{
  "num_key_value_heads": 6,
  "parallel_block": true,
  "init": "uniform",
  "init_std_qkv": 0.0236,
  "max_grad_norm": 1.0,
  "warmup_steps": 200,
  "decay_shape": "linear",
  "doc_mask": true
}
MLP neurons of a small language model. Each row is named by its layer, matrix (up: input weights; down: output weights) and neuron, and shows model dimensions 48-175. Each number is 200 + 30 x the weight over its row's rms, rounded and kept within 0 to 999.
After each neuron's rows, "fires before" lists the tokens most often just after its 100 highest values on Wikipedia text that the model never trained on. A number after a token or word is its count.

L5.up1222,198,226,205,123,229,183,159,226,189,216,186,172,204,169,157,195,204,154,169,180,227,206,166,161,240,178,249,216,237,212,166,205,203,177,226,187,187,224,206,245,191,248,232,202,218,224,183,231,153,278,224,240,223,274,185,205,147,168,200,238,301,148,218,244,153,154,210,220,168,212,182,274,205,224,213,225,172,208,260,216,195,148,205,123,196,188,162,201,190,154,216,188,195,203,212,212,241,235,220,176,236,205,236,204,208,242,212,187,207,189,261,236,215,212,216,258,200,211,227,182,177,195,182,228,183,233,170,151
L5.down1222,180,201,196,197,165,255,186,162,211,163,242,225,226,177,213,157,173,181,218,218,171,188,213,274,168,238,144,192,194,147,235,161,203,228,162,162,196,212,203,185,150,221,202,214,175,181,219,210,150,194,185,223,223,201,202,184,225,160,239,219,175,228,144,208,228,212,146,164,209,203,185,191,256,166,219,286,195,166,175,187,230,216,216,247,160,226,170,252,238,183,155,198,166,230,226,169,282,218,251,196,168,190,184,170,194,179,263,188,196,203,262,164,210,204,209,134,210,217,270,184,200,197,193,195,233,160,128,169
fires before: " " 28, " —" 20, "–" 12, " 0" 6, " |" 5, "/" 5

L6.up884,205,194,158,202,210,139,167,169,186,217,206,240,185,202,231,187,226,181,200,245,172,226,195,218,222,167,192,215,193,227,191,182,234,206,188,213,192,221,223,210,231,167,190,253,242,218,210,89,165,173,181,158,198,210,200,262,256,189,246,240,186,224,201,228,225,202,219,199,255,252,214,206,153,230,217,189,217,140,206,146,231,210,200,212,186,210,171,172,203,181,166,170,213,193,208,195,206,155,181,226,173,199,240,249,167,141,209,168,190,197,236,192,208,185,200,223,165,213,189,194,277,195,191,178,150,179,191,198
L6.down884,195,203,179,206,185,142,183,242,189,267,182,176,200,223,231,138,189,202,212,248,184,184,198,172,254,197,208,219,166,212,236,220,166,216,191,181,209,206,208,189,191,180,169,233,249,214,197,162,211,195,165,170,163,210,234,154,164,176,220,217,213,225,211,186,138,196,166,233,250,236,161,158,134,225,187,175,253,243,211,222,174,290,153,209,172,211,190,228,180,212,160,217,214,209,246,175,166,186,176,215,196,230,185,276,166,191,184,151,223,205,212,254,214,178,135,182,201,249,181,203,211,203,205,197,245,177,226,221
fires before: "==" 22, "-" 7, "===" 7, "The" 6, "In" 5, "On" 5

L10.up1094,206,238,221,225,231,153,192,222,271,225,221,177,216,171,240,189,206,234,236,172,283,169,171,146,213,243,209,192,160,145,182,199,161,199,182,255,193,210,200,192,249,198,220,213,178,181,223,210,229,196,151,167,235,173,215,208,238,183,209,235,216,205,190,180,262,234,222,192,187,203,232,199,222,192,197,240,206,197,206,176,157,241,226,167,183,159,189,161,269,181,194,205,192,218,233,199,208,243,190,220,211,234,247,207,201,182,240,270,240,191,237,207,151,197,194,163,156,227,219,197,152,202,179,183,167,210,209,286
L10.down1094,238,269,173,221,242,216,170,179,233,175,171,183,142,211,211,207,185,201,217,185,197,235,157,233,212,159,168,221,235,200,199,244,193,190,186,220,199,134,231,208,257,232,193,231,176,178,170,223,242,215,223,238,186,160,209,195,207,188,136,218,220,218,242,200,195,199,191,241,177,227,224,150,172,211,217,236,190,142,233,207,149,252,216,233,261,197,192,165,170,178,204,171,165,198,234,231,200,254,155,183,188,228,223,222,203,162,190,214,242,214,248,202,196,213,233,125,161,175,175,168,211,223,173,211,197,198,214,186
fires before: " 0" 37, " 1" 15, " 2" 8, " 3" 6

L5.up1024,213,134,236,168,259,172,195,202,205,245,180,184,177,195,185,159,212,227,211,149,148,231,198,200,175,257,179,224,201,134,244,120,147,257,189,205,206,281,139,203,156,175,109,179,239,171,184,234,187,179,254,219,210,235,226,238,209,200,180,187,164,156,157,219,191,132,167,174,202,156,173,251,229,240,188,201,233,182,230,209,196,207,218,214,276,254,252,203,202,212,247,212,192,156,223,199,173,228,163,153,159,213,213,210,234,222,176,143,206,179,164,189,189,177,194,190,191,229,214,188,195,201,178,229,177,252,167,164
L5.down1024,190,224,189,206,164,192,213,195,159,243,179,234,203,170,236,225,241,200,160,202,231,186,171,161,249,217,218,235,205,203,199,199,234,177,142,229,237,194,215,178,213,205,167,233,223,228,222,137,221,212,165,178,237,145,200,194,161,234,190,190,231,218,204,184,254,217,252,199,260,242,221,205,178,150,182,188,178,179,216,152,201,197,38,184,205,136,178,196,226,179,206,204,221,263,270,237,261,187,200,226,215,205,186,179,195,202,235,236,182,210,195,170,211,209,168,176,205,217,198,230,176,190,238,197,203,169,219,199
fires before: " |" 21, " (" 17, ":" 12, " /" 6, "n" 4

L2.up624,156,245,238,168,220,181,167,176,172,134,232,245,172,252,245,190,227,178,216,183,195,219,185,181,181,185,185,223,204,178,223,174,171,184,211,190,208,225,269,158,219,224,202,240,233,224,242,195,207,177,197,207,186,198,218,199,224,242,139,177,241,199,231,198,200,211,217,195,182,193,213,245,195,204,210,206,226,141,226,230,166,190,199,203,202,244,224,248,206,240,187,230,203,185,197,142,172,158,228,199,188,134,204,214,232,156,148,216,230,215,182,218,232,174,184,158,210,182,227,174,245,223,184,218,201,236,207,232
L2.down624,171,247,232,226,191,208,182,229,206,160,235,207,184,230,244,170,213,174,195,219,216,216,216,169,199,195,177,158,188,236,174,137,188,167,173,213,182,195,201,157,180,237,214,224,222,184,265,234,191,142,217,206,168,222,205,204,258,148,120,166,192,224,227,133,182,199,146,185,236,207,187,188,195,202,211,171,174,139,243,227,206,151,147,216,180,192,189,202,236,218,221,199,237,196,219,165,132,153,230,252,202,145,246,235,201,215,129,205,193,229,151,193,216,221,171,204,188,208,199,197,183,240,225,181,164,212,212,234
fires before: ")" 28, "," 17, ")." 8, ":" 6, "–" 6, ")," 6

L5.up317,132,229,193,203,262,180,207,155,267,218,201,192,179,173,148,220,175,216,235,204,177,223,203,230,170,150,195,179,186,185,207,211,224,182,186,234,214,195,246,215,194,90,192,211,194,173,190,220,228,195,194,157,178,221,238,211,177,212,165,220,221,207,188,180,173,143,165,193,193,157,183,271,243,205,198,214,239,148,223,209,221,186,186,194,227,204,182,167,216,227,189,235,170,248,206,183,155,188,201,207,192,202,206,205,206,216,234,171,223,218,155,189,289,240,192,163,180,147,195,176,213,240,233,169,205,212,187,215
L5.down317,193,219,219,181,125,106,211,128,238,208,240,245,212,212,199,207,222,186,172,235,183,190,195,162,201,192,223,198,183,217,231,194,225,216,156,253,198,179,213,189,127,231,169,172,224,146,208,204,235,181,197,128,246,245,210,236,187,214,185,203,243,188,204,217,191,146,241,219,197,198,166,185,215,185,186,219,251,194,192,154,301,175,172,256,200,212,216,219,191,195,284,177,196,199,191,204,190,211,228,163,190,252,217,183,176,208,173,181,184,188,223,280,224,264,219,183,155,234,173,161,238,187,171,162,134,230,216,128
fires before: " |" 30, " (" 16, ":" 11, " -" 10, " –" 6, " /" 4

L5.up1490,219,226,220,166,177,152,213,195,186,222,210,219,208,198,198,161,213,210,184,142,162,176,188,199,209,182,163,183,214,202,237,187,206,179,224,164,226,202,247,178,147,188,217,205,227,173,206,237,184,173,136,181,176,231,229,227,257,215,172,155,220,145,221,222,210,166,159,193,241,183,173,188,186,129,224,172,204,194,233,198,201,179,257,224,229,191,193,135,163,203,187,218,180,154,187,211,199,160,240,194,203,190,196,193,157,215,192,221,232,161,191,190,230,231,194,231,274,146,199,241,239,192,159,198,190,235,176,215
L5.down1490,240,254,201,204,235,182,186,179,181,176,196,201,170,193,181,234,158,207,191,184,218,195,143,217,210,199,197,209,201,170,230,137,230,212,198,174,162,191,205,135,190,228,173,186,242,168,179,189,178,198,231,191,215,190,185,220,207,184,243,207,241,198,241,159,243,185,255,183,213,226,192,195,184,175,152,201,224,172,262,197,197,152,175,220,184,220,195,212,242,212,142,179,246,210,229,199,159,194,202,228,193,201,191,208,192,184,157,163,200,195,232,194,196,178,194,217,164,162,219,240,266,253,235,159,249,192,243,166
fires before: " " 40, " Spain" 4, " 0" 4, " N" 4, " 1" 4

L10.up936,180,205,237,218,245,198,209,270,193,183,190,126,218,177,188,214,190,177,209,182,216,178,197,221,218,173,222,259,206,218,217,225,208,223,193,181,218,170,190,210,174,143,202,187,150,180,219,257,242,191,170,201,195,264,229,191,193,193,215,241,196,223,165,182,215,211,201,184,209,204,145,229,225,202,207,251,232,184,245,228,207,206,246,170,230,205,181,194,181,186,198,181,229,169,226,248,198,164,202,252,260,227,177,156,206,243,215,228,225,167,170,196,193,162,157,172,182,215,200,152,199,245,252,209,188,198,248,193
L10.down936,199,268,203,170,199,180,182,252,220,242,222,181,190,228,228,247,209,221,219,189,222,189,185,219,175,199,227,217,172,231,190,176,154,217,209,201,204,191,202,165,158,168,197,214,205,169,190,229,181,260,233,200,243,220,195,158,183,201,172,224,189,210,163,226,181,160,190,215,241,181,220,172,142,223,226,252,184,172,178,168,246,171,192,201,177,201,207,208,180,183,214,215,226,158,226,172,189,201,201,188,138,170,238,223,211,203,209,183,226,178,162,175,226,199,193,151,161,232,190,279,181,158,243,178,222,164,181,176
fires before: "1" 19, "0" 16, ";" 11, "2" 10, " |" 7, "ore" 5

L6.up821,213,164,185,191,199,135,167,152,119,243,214,265,180,233,211,198,238,188,202,240,176,214,236,190,281,192,133,188,198,198,171,197,274,186,138,214,219,233,195,206,184,201,193,237,264,244,226,148,198,211,245,230,159,185,235,204,215,229,193,171,205,209,195,239,197,262,202,212,244,169,250,161,244,214,191,200,202,201,168,185,266,209,184,189,175,243,204,147,230,169,225,225,196,190,197,204,193,207,191,236,194,224,205,156,169,201,213,204,228,142,179,172,195,136,158,192,199,199,216,215,189,234,188,224,240,171,231,186
L6.down821,213,206,186,197,200,141,132,194,210,225,204,166,196,180,203,249,241,207,214,200,167,189,255,165,271,202,193,166,196,201,179,200,181,231,137,205,194,160,150,211,218,208,211,228,253,189,165,157,187,189,175,184,155,187,155,238,191,201,247,232,195,194,230,211,204,208,169,173,215,234,244,182,214,179,154,206,202,220,181,188,245,240,150,209,145,184,241,222,183,228,184,189,213,168,157,187,168,205,170,170,178,166,193,157,171,193,223,289,206,192,253,143,225,226,157,185,234,287,244,163,160,211,218,144,237,171,228,182
fires before: "\n" 33, " The" 11, " He" 5, " After" 4, " She" 4, " In" 4

L10.up1241,247,232,202,225,159,179,229,202,172,203,186,179,210,194,206,179,231,176,158,148,171,238,169,196,147,172,203,204,170,222,240,161,239,199,218,197,242,217,191,175,182,232,235,214,196,194,229,184,186,223,213,260,230,160,206,227,207,224,211,191,197,144,157,221,177,257,180,197,184,250,224,221,180,147,199,237,184,222,235,179,161,200,180,167,183,164,228,199,255,213,229,208,209,185,180,152,196,191,213,221,193,211,188,211,212,251,252,170,173,199,217,177,248,195,157,199,203,106,202,191,217,242,104,179,244,272,214,222
L10.down1241,188,193,177,201,164,195,186,218,178,191,209,162,218,206,252,246,180,160,165,217,223,201,198,168,123,158,239,218,215,201,200,200,200,211,223,184,204,234,188,221,212,135,178,171,196,182,189,218,186,219,204,195,208,182,215,212,196,159,240,223,202,198,216,243,175,212,185,160,223,243,180,224,169,123,194,209,207,248,221,220,168,169,89,151,191,183,173,165,202,210,192,209,177,206,213,191,226,210,216,223,155,195,225,163,223,200,171,261,200,189,205,233,217,212,186,149,218,116,256,229,206,191,219,212,263,263,251,258
fires before: ")" 82, ")," 11

L5.up718,179,241,135,207,217,165,197,182,158,181,203,194,204,233,236,209,164,224,156,134,203,206,176,179,259,204,216,188,214,184,235,218,214,220,169,221,205,211,194,233,185,170,208,188,203,213,213,245,237,189,176,196,163,194,233,221,208,235,178,204,256,229,158,263,162,199,151,183,203,153,231,158,150,205,165,238,215,149,179,155,216,222,187,216,228,282,172,220,193,155,226,198,165,182,192,210,171,221,186,204,232,187,191,206,221,175,212,182,215,201,228,201,185,158,208,189,198,241,214,188,238,162,207,218,147,215,212,203
L5.down718,171,215,184,215,197,212,218,275,242,206,240,219,229,177,222,217,172,201,184,202,169,189,122,216,215,216,264,197,162,222,213,252,148,174,234,150,156,159,178,196,154,199,239,171,210,204,228,201,192,220,210,233,173,200,188,194,186,172,227,191,171,197,185,185,195,217,188,211,224,220,218,171,186,183,174,171,187,156,216,180,218,172,214,214,191,153,154,230,186,163,204,170,190,197,206,185,176,210,142,194,148,106,173,230,178,216,200,150,197,165,251,260,140,228,171,242,249,189,189,195,178,219,147,182,224,142,144,188
fires before: "1" 15, "0" 12, "ian" 9, "2" 7, "3" 5, "24" 4

L10.up1092,174,249,194,155,239,198,206,225,190,214,186,178,179,206,219,207,199,211,225,222,257,211,222,216,173,148,225,187,209,195,208,187,215,185,205,205,186,170,170,158,185,237,205,237,179,219,248,162,224,176,222,191,225,190,123,193,216,202,230,213,206,175,194,176,176,205,188,203,202,188,206,182,170,228,137,246,214,161,246,216,197,201,241,169,222,246,191,159,192,257,191,270,232,169,191,214,199,156,157,213,216,169,252,217,227,180,195,209,188,172,170,170,221,187,223,207,182,153,170,186,177,206,210,179,216,159,175,193
L10.down1092,250,223,201,215,200,196,191,163,241,172,180,231,240,143,221,182,185,185,204,214,150,181,235,203,150,213,263,169,176,192,227,159,184,193,191,154,198,175,223,199,238,204,219,191,186,220,178,203,180,164,281,184,280,207,253,179,157,185,201,222,199,153,219,188,213,211,218,213,207,145,222,204,246,115,181,157,251,216,204,194,202,167,294,259,186,226,206,202,146,225,237,188,181,222,219,169,160,162,266,210,216,238,165,188,221,186,180,203,240,208,189,204,207,226,211,275,160,200,207,212,222,216,193,245,171,178,170,234
fires before: " |" 59

L10.up448,257,193,157,244,179,189,155,145,209,207,208,234,240,162,178,196,234,204,241,216,194,186,196,173,179,199,196,214,183,215,202,210,165,194,168,182,157,196,201,145,193,255,164,192,173,223,228,214,240,212,180,216,145,172,235,228,233,173,175,218,224,212,162,210,231,182,155,200,173,178,234,207,208,137,272,168,203,191,214,182,173,204,238,194,168,218,173,153,234,216,225,263,210,286,171,206,155,178,191,212,211,200,173,187,224,209,240,231,231,163,259,194,237,250,224,217,198,182,214,136,186,221,246,238,200,160,216,209
L10.down448,206,216,196,216,211,185,161,199,271,171,207,202,176,168,217,193,144,216,170,228,222,144,199,275,184,196,224,211,256,205,257,155,132,210,188,219,190,215,199,123,271,234,221,146,136,204,213,204,225,212,217,180,196,208,168,181,174,214,235,266,179,211,220,221,186,230,201,200,175,127,175,163,179,191,117,186,220,175,218,211,204,148,267,206,181,236,191,219,210,241,201,184,158,222,232,183,246,212,239,181,207,147,198,173,245,178,169,200,191,226,205,191,140,189,217,231,168,226,225,221,190,252,203,151,215,194,230,178
fires before: "\n" 59

L2.up328,180,214,182,197,222,226,196,217,189,169,219,249,193,212,216,178,199,221,240,186,200,215,168,186,228,162,218,201,211,184,198,209,207,179,174,216,215,148,184,175,213,216,246,218,259,179,222,216,214,176,218,211,190,180,209,222,210,173,230,191,159,247,231,180,171,155,170,240,207,138,184,233,185,215,209,179,198,233,180,175,243,209,243,201,186,197,203,161,182,164,250,210,191,188,136,210,203,178,170,182,217,237,174,194,201,152,187,169,224,175,164,186,148,219,204,231,217,144,148,214,235,228,190,235,170,169,171,197
L2.down328,179,189,168,181,199,221,192,223,225,190,194,190,221,183,207,222,153,209,223,233,223,186,151,179,237,230,149,181,283,179,256,178,172,221,132,205,198,173,233,156,160,192,232,230,221,249,201,226,205,156,234,207,157,238,187,251,275,184,198,196,195,201,213,225,163,207,177,156,212,168,218,228,151,178,216,179,193,238,199,222,222,195,235,130,172,185,198,231,162,194,168,196,196,244,181,223,249,240,183,187,247,210,141,194,168,199,228,179,231,193,203,216,234,213,219,227,181,213,169,102,190,237,204,211,234,162,202,208
fires before: " of" 30, "ics" 9, "ic" 8, "an" 4, "ak" 4

L6.up876,141,172,169,187,155,233,188,227,215,225,228,215,188,216,207,210,182,202,214,170,226,173,174,227,167,186,194,200,169,178,249,241,212,172,181,182,240,188,217,197,195,210,172,199,197,275,199,207,171,162,183,163,155,201,209,192,216,189,186,202,183,208,227,228,207,201,208,157,205,189,214,214,215,185,131,173,214,161,264,205,214,162,211,180,211,190,248,204,235,206,223,251,164,207,187,205,242,205,198,204,223,224,205,233,169,229,157,199,206,191,220,205,200,234,221,223,219,262,235,242,211,251,177,243,219,222,169,201
L6.down876,215,170,217,231,209,197,191,204,187,164,204,221,153,162,253,176,187,223,178,181,182,183,220,229,154,201,198,181,188,141,185,178,204,245,246,204,188,203,186,220,223,236,222,177,203,232,212,214,176,165,143,207,229,195,228,160,197,253,191,230,250,179,186,227,205,217,210,187,198,181,153,149,188,212,229,186,229,144,194,198,229,194,195,208,178,214,171,245,250,209,262,179,227,206,217,122,238,178,155,174,192,136,164,224,192,219,204,241,196,203,160,169,214,225,189,189,204,180,208,223,186,219,218,226,177,175,220,235
fires before: " |" 36, "ian" 7, "ign" 5, "on" 4

L6.up349,175,203,205,239,189,195,190,183,222,235,176,188,156,232,218,181,176,211,172,217,197,205,200,199,145,189,167,163,216,198,221,160,185,150,221,179,221,265,220,174,246,213,151,216,220,242,188,205,236,168,158,148,231,184,222,209,186,193,165,207,250,175,194,163,211,250,133,231,220,210,173,191,208,179,191,186,192,211,184,162,221,154,231,245,246,183,146,170,207,164,206,230,224,199,168,194,181,164,187,230,206,193,153,190,214,225,184,193,212,157,198,230,213,181,145,285,156,169,203,149,161,162,232,222,210,215,214,213
L6.down349,211,231,171,153,156,181,195,201,217,175,247,222,210,163,201,170,191,244,168,259,177,141,147,196,217,275,225,230,190,162,251,186,174,201,194,239,151,191,144,197,109,176,167,216,181,173,179,187,143,227,222,174,221,255,233,216,180,187,207,196,217,277,178,165,228,205,204,197,189,194,211,228,206,228,202,241,215,146,171,198,180,181,168,155,221,226,200,218,233,256,177,239,201,177,173,171,218,190,240,169,148,228,230,257,208,206,234,211,233,217,191,183,276,216,179,173,162,210,149,206,202,171,201,207,149,184,206,235
fires before: "," 62, " of" 5

L2.up514,236,148,199,198,254,249,204,212,194,206,188,233,171,221,173,188,213,231,228,206,167,210,207,180,250,180,161,241,211,193,174,246,177,166,202,215,164,177,235,179,202,182,185,223,170,154,192,217,175,211,190,206,197,161,239,262,187,198,214,216,190,235,212,201,257,185,144,185,181,215,210,229,230,199,167,209,216,192,181,187,186,205,186,232,159,213,228,238,241,153,218,218,185,180,178,189,178,252,208,172,164,260,260,218,260,178,150,197,132,208,180,215,157,128,126,237,188,235,179,174,152,204,208,192,213,208,182,164
L2.down514,186,202,197,223,150,234,217,176,196,180,238,200,247,132,159,225,221,194,231,188,220,269,209,210,220,176,221,199,239,240,240,230,175,223,265,276,233,202,173,207,231,196,168,150,187,191,204,174,212,187,188,180,216,181,180,215,222,234,220,184,170,218,221,195,248,219,217,180,200,140,206,174,166,226,159,164,265,224,223,196,192,205,238,240,228,216,149,195,160,209,157,193,250,174,199,169,171,210,258,188,227,235,199,208,195,181,192,215,196,224,122,262,148,166,173,140,212,212,180,218,185,155,204,230,200,187,227,124
fires before: " |" 23, ":" 13, "." 13, "ed" 4, " \"" 4, " of" 4

L6.up878,177,252,145,158,199,209,243,209,277,219,216,208,222,255,171,181,227,206,183,136,210,194,219,196,165,256,226,194,186,236,204,172,157,237,181,190,173,190,180,188,176,214,195,244,239,216,207,227,195,171,184,194,220,200,167,220,208,186,224,212,195,218,248,239,202,164,162,181,145,172,239,156,212,195,168,170,141,176,157,209,264,114,169,179,207,226,192,202,194,257,238,140,177,218,232,201,217,187,174,136,204,184,153,217,184,204,245,239,225,128,158,211,222,156,205,253,175,217,208,198,197,168,219,221,191,220,183,212
L6.down878,201,202,158,208,172,197,203,162,206,167,176,212,227,251,219,246,223,178,220,160,216,169,206,238,180,164,176,237,225,207,234,219,187,178,268,244,200,130,141,218,149,135,213,191,218,180,196,160,174,192,163,228,188,201,239,206,193,130,227,196,155,228,192,205,233,218,257,160,242,218,163,171,195,123,206,238,179,251,216,182,226,211,216,225,183,121,171,201,241,171,237,193,172,251,231,225,208,243,206,222,202,215,171,262,209,262,190,218,213,185,189,244,221,199,174,190,216,201,215,190,176,242,195,245,216,255,140,218
fires before: " |" 32, "." 12, "%" 7, ";" 7, "ai" 6, "–" 5

L6.up1310,210,212,167,214,198,279,178,159,185,264,193,164,173,210,204,238,213,239,187,193,253,189,249,178,199,188,198,196,201,201,214,192,243,169,201,172,226,180,174,217,184,235,213,150,170,153,199,243,198,235,184,188,200,140,206,239,168,171,181,207,178,277,272,214,169,168,198,202,168,178,239,290,225,188,211,195,161,253,202,190,206,186,136,139,160,210,245,201,217,220,218,215,196,181,177,193,204,182,189,192,186,201,188,213,188,143,194,220,228,210,178,217,188,156,255,220,208,216,196,213,188,167,197,201,249,202,163,182
L6.down1310,242,185,205,189,171,195,167,177,211,236,158,176,208,203,232,187,220,233,176,196,161,213,187,207,203,238,187,225,197,227,238,195,242,194,187,190,237,217,183,228,198,207,166,194,206,116,203,180,178,195,153,137,234,166,173,120,159,213,190,187,193,225,162,197,189,149,215,221,181,186,209,251,225,192,215,123,192,191,160,182,187,245,211,187,187,213,194,155,216,198,207,168,206,267,147,139,221,190,118,237,257,251,186,224,215,200,177,204,225,190,238,205,204,188,225,228,185,215,130,174,212,215,233,236,164,173,233,190
fires before: " |" 55

L10.up273,172,216,190,210,223,213,214,196,203,141,203,210,227,212,134,232,243,239,200,215,185,193,186,134,182,216,225,230,171,214,198,170,204,247,180,176,211,159,183,143,138,237,156,213,217,183,204,227,223,195,204,204,196,189,178,222,198,182,185,187,243,202,176,197,222,190,276,197,174,147,262,126,200,213,177,201,224,206,181,174,163,210,163,198,192,267,155,180,191,234,184,176,188,208,238,128,176,233,179,202,222,204,219,147,207,194,177,216,207,197,216,202,194,195,184,182,235,242,135,208,279,219,179,223,217,236,186,172
L10.down273,164,262,159,181,182,194,204,212,196,218,202,192,241,211,166,248,196,195,192,190,173,222,193,221,249,156,204,205,194,178,188,184,238,252,169,207,200,195,123,156,190,238,213,203,237,245,190,189,246,186,193,208,183,255,185,199,209,184,186,160,191,233,197,205,166,229,268,216,211,217,244,190,227,151,158,229,250,220,199,141,167,186,118,231,215,218,195,182,193,176,208,178,211,230,300,170,173,191,158,258,236,216,176,137,190,234,195,210,189,201,181,202,225,211,211,190,178,225,167,215,259,198,253,208,215,203,144,223
fires before: "-" 72, "\n" 21, " -" 6

L2.up759,251,186,152,233,167,151,217,228,106,239,155,208,207,189,188,166,218,196,270,245,157,202,226,227,182,212,200,202,243,223,216,197,317,198,161,184,184,238,234,192,182,169,212,209,200,211,185,178,200,250,196,191,205,248,210,160,216,243,213,218,218,192,157,223,202,223,222,203,170,222,226,202,223,183,160,198,177,147,209,219,190,191,211,146,196,200,214,242,216,131,199,174,182,199,188,219,201,185,198,210,216,225,237,168,139,206,228,193,236,181,197,172,205,175,207,227,191,183,225,193,151,202,171,198,221,204,167,203
L2.down759,218,230,245,191,234,173,138,226,185,280,168,177,212,223,163,209,212,179,180,188,237,229,183,219,219,220,195,203,241,209,174,196,198,244,183,149,169,198,192,217,185,250,196,212,214,194,127,173,196,184,140,187,235,190,161,232,167,202,209,253,237,154,202,204,172,239,210,180,179,231,186,228,149,119,214,187,219,191,168,203,256,242,50,234,173,154,199,184,198,214,166,179,198,217,259,234,144,199,181,178,191,201,218,191,260,201,226,199,243,207,253,185,213,247,149,154,193,226,182,196,214,153,236,157,214,177,246,199
fires before: "\n" 26, " It" 11, " The" 9, " He" 8, " On" 4, " As" 4

L10.up863,195,220,208,190,220,205,204,249,172,251,188,135,195,222,171,204,166,166,207,198,237,177,183,178,131,223,239,210,191,169,187,181,210,210,157,165,187,205,245,211,267,131,214,261,197,194,183,186,229,176,196,224,208,204,181,179,202,203,206,206,252,212,240,132,154,195,215,192,215,182,191,171,211,203,202,229,215,178,164,162,184,178,210,237,201,203,206,229,228,208,217,211,168,150,202,196,197,194,207,162,225,238,171,213,210,164,192,222,158,198,227,195,241,207,211,188,203,194,193,263,216,226,192,232,204,225,225,225
L10.down863,178,184,196,181,225,210,239,179,213,178,216,205,211,184,183,191,188,246,199,134,199,227,143,208,223,256,149,230,136,186,212,210,208,226,138,200,237,144,175,220,227,193,256,168,203,195,195,224,221,182,234,212,232,231,204,217,212,186,183,169,166,177,211,148,180,161,167,240,183,192,189,229,192,178,179,207,240,181,129,193,173,227,138,175,230,194,218,198,244,195,193,152,203,166,143,174,137,220,189,200,158,189,239,203,176,185,168,194,195,163,193,172,237,235,174,199,135,178,224,202,198,157,194,213,252,194,200,228
fires before: " to" 29, ")" 7, "q" 6, " |" 5, " first" 5, "ge" 4

L5.up1042,214,189,208,199,143,221,170,192,234,201,193,188,185,193,200,233,131,230,213,176,175,204,143,217,189,212,143,238,232,199,173,186,195,209,221,179,240,178,207,184,228,225,255,201,202,266,204,184,234,207,192,139,212,227,203,246,153,216,187,242,189,202,204,251,175,191,223,212,247,236,205,155,203,131,160,195,215,205,203,212,214,254,207,182,189,210,169,163,145,228,183,227,243,235,235,157,195,243,222,202,224,224,214,251,192,172,210,174,242,220,187,161,189,173,179,259,203,236,238,183,222,255,167,126,168,181,189,228
L5.down1042,205,184,204,280,171,186,222,253,172,189,167,186,191,162,253,205,226,191,173,221,217,207,235,198,187,217,250,179,165,242,206,208,216,177,228,175,186,207,171,204,189,212,212,191,227,170,235,201,210,223,222,242,175,158,198,180,194,203,159,168,205,176,181,177,217,217,177,161,220,181,204,187,209,210,229,226,158,206,196,233,184,176,216,243,196,227,189,235,187,177,192,174,177,205,221,243,214,136,189,206,228,212,212,188,204,200,170,248,128,227,170,227,213,243,243,184,198,229,148,209,237,226,215,201,202,212,185,275
fires before: "==" 22, "-" 11, "===" 10, "=" 7, "A" 5, "In" 4

L5.up864,219,183,249,209,207,220,224,194,191,204,256,178,205,198,187,192,185,114,237,206,246,208,183,184,200,169,141,225,190,167,277,195,187,234,226,208,176,234,208,219,169,200,203,234,248,193,203,188,146,181,172,178,194,189,248,210,177,255,207,198,236,168,197,188,190,260,182,215,162,195,197,184,238,134,186,224,169,263,136,203,259,182,224,173,249,241,196,190,211,256,230,203,198,186,164,214,193,231,132,231,273,181,161,201,179,164,196,220,186,204,213,160,220,219,186,137,216,234,191,188,196,215,221,194,183,179,174,185
L5.down864,157,224,214,177,166,216,214,150,287,242,256,199,178,163,207,221,227,182,207,131,174,264,189,176,244,204,206,181,176,167,210,218,181,176,230,235,127,239,182,218,195,208,186,226,188,215,239,253,211,157,211,208,167,206,205,155,172,154,202,167,203,206,159,224,177,230,227,151,243,220,194,210,182,201,221,240,181,244,223,243,205,198,163,215,217,196,232,249,221,166,170,185,208,240,182,229,203,203,186,222,225,248,219,232,228,194,176,210,215,202,158,220,190,184,165,154,221,125,258,213,187,236,193,203,174,205,212,258
fires before: "," 44, " |" 9, " (" 7, "):" 5

L2.up1225,230,248,238,250,262,168,184,224,186,196,218,232,168,168,159,183,245,203,212,214,214,173,206,189,228,209,206,168,219,163,218,183,195,197,190,218,180,174,215,198,185,183,219,227,202,203,224,200,181,182,259,224,229,227,268,265,180,189,234,172,167,226,178,185,215,271,213,197,174,255,123,213,219,176,141,203,193,179,194,214,222,219,200,206,171,185,286,147,191,202,228,162,232,167,202,275,185,220,218,192,187,189,201,215,227,208,142,230,145,235,210,151,157,201,198,258,196,249,173,178,214,213,254,163,176,186,224,186
L2.down1225,177,201,194,243,247,194,190,238,198,196,214,202,213,171,233,199,217,183,219,200,234,202,190,232,224,214,156,213,185,200,223,240,199,177,203,206,259,184,154,224,162,191,233,217,146,225,185,231,168,186,228,244,242,191,254,241,213,167,155,225,188,196,158,217,192,217,205,176,154,231,153,152,210,235,162,171,153,222,254,235,223,241,176,162,201,157,245,176,199,234,248,221,222,189,211,255,167,194,220,183,221,208,188,263,205,214,218,222,200,235,171,220,183,167,179,257,228,233,191,200,236,231,238,167,136,171,231,182
fires before: ":" 32, " |" 22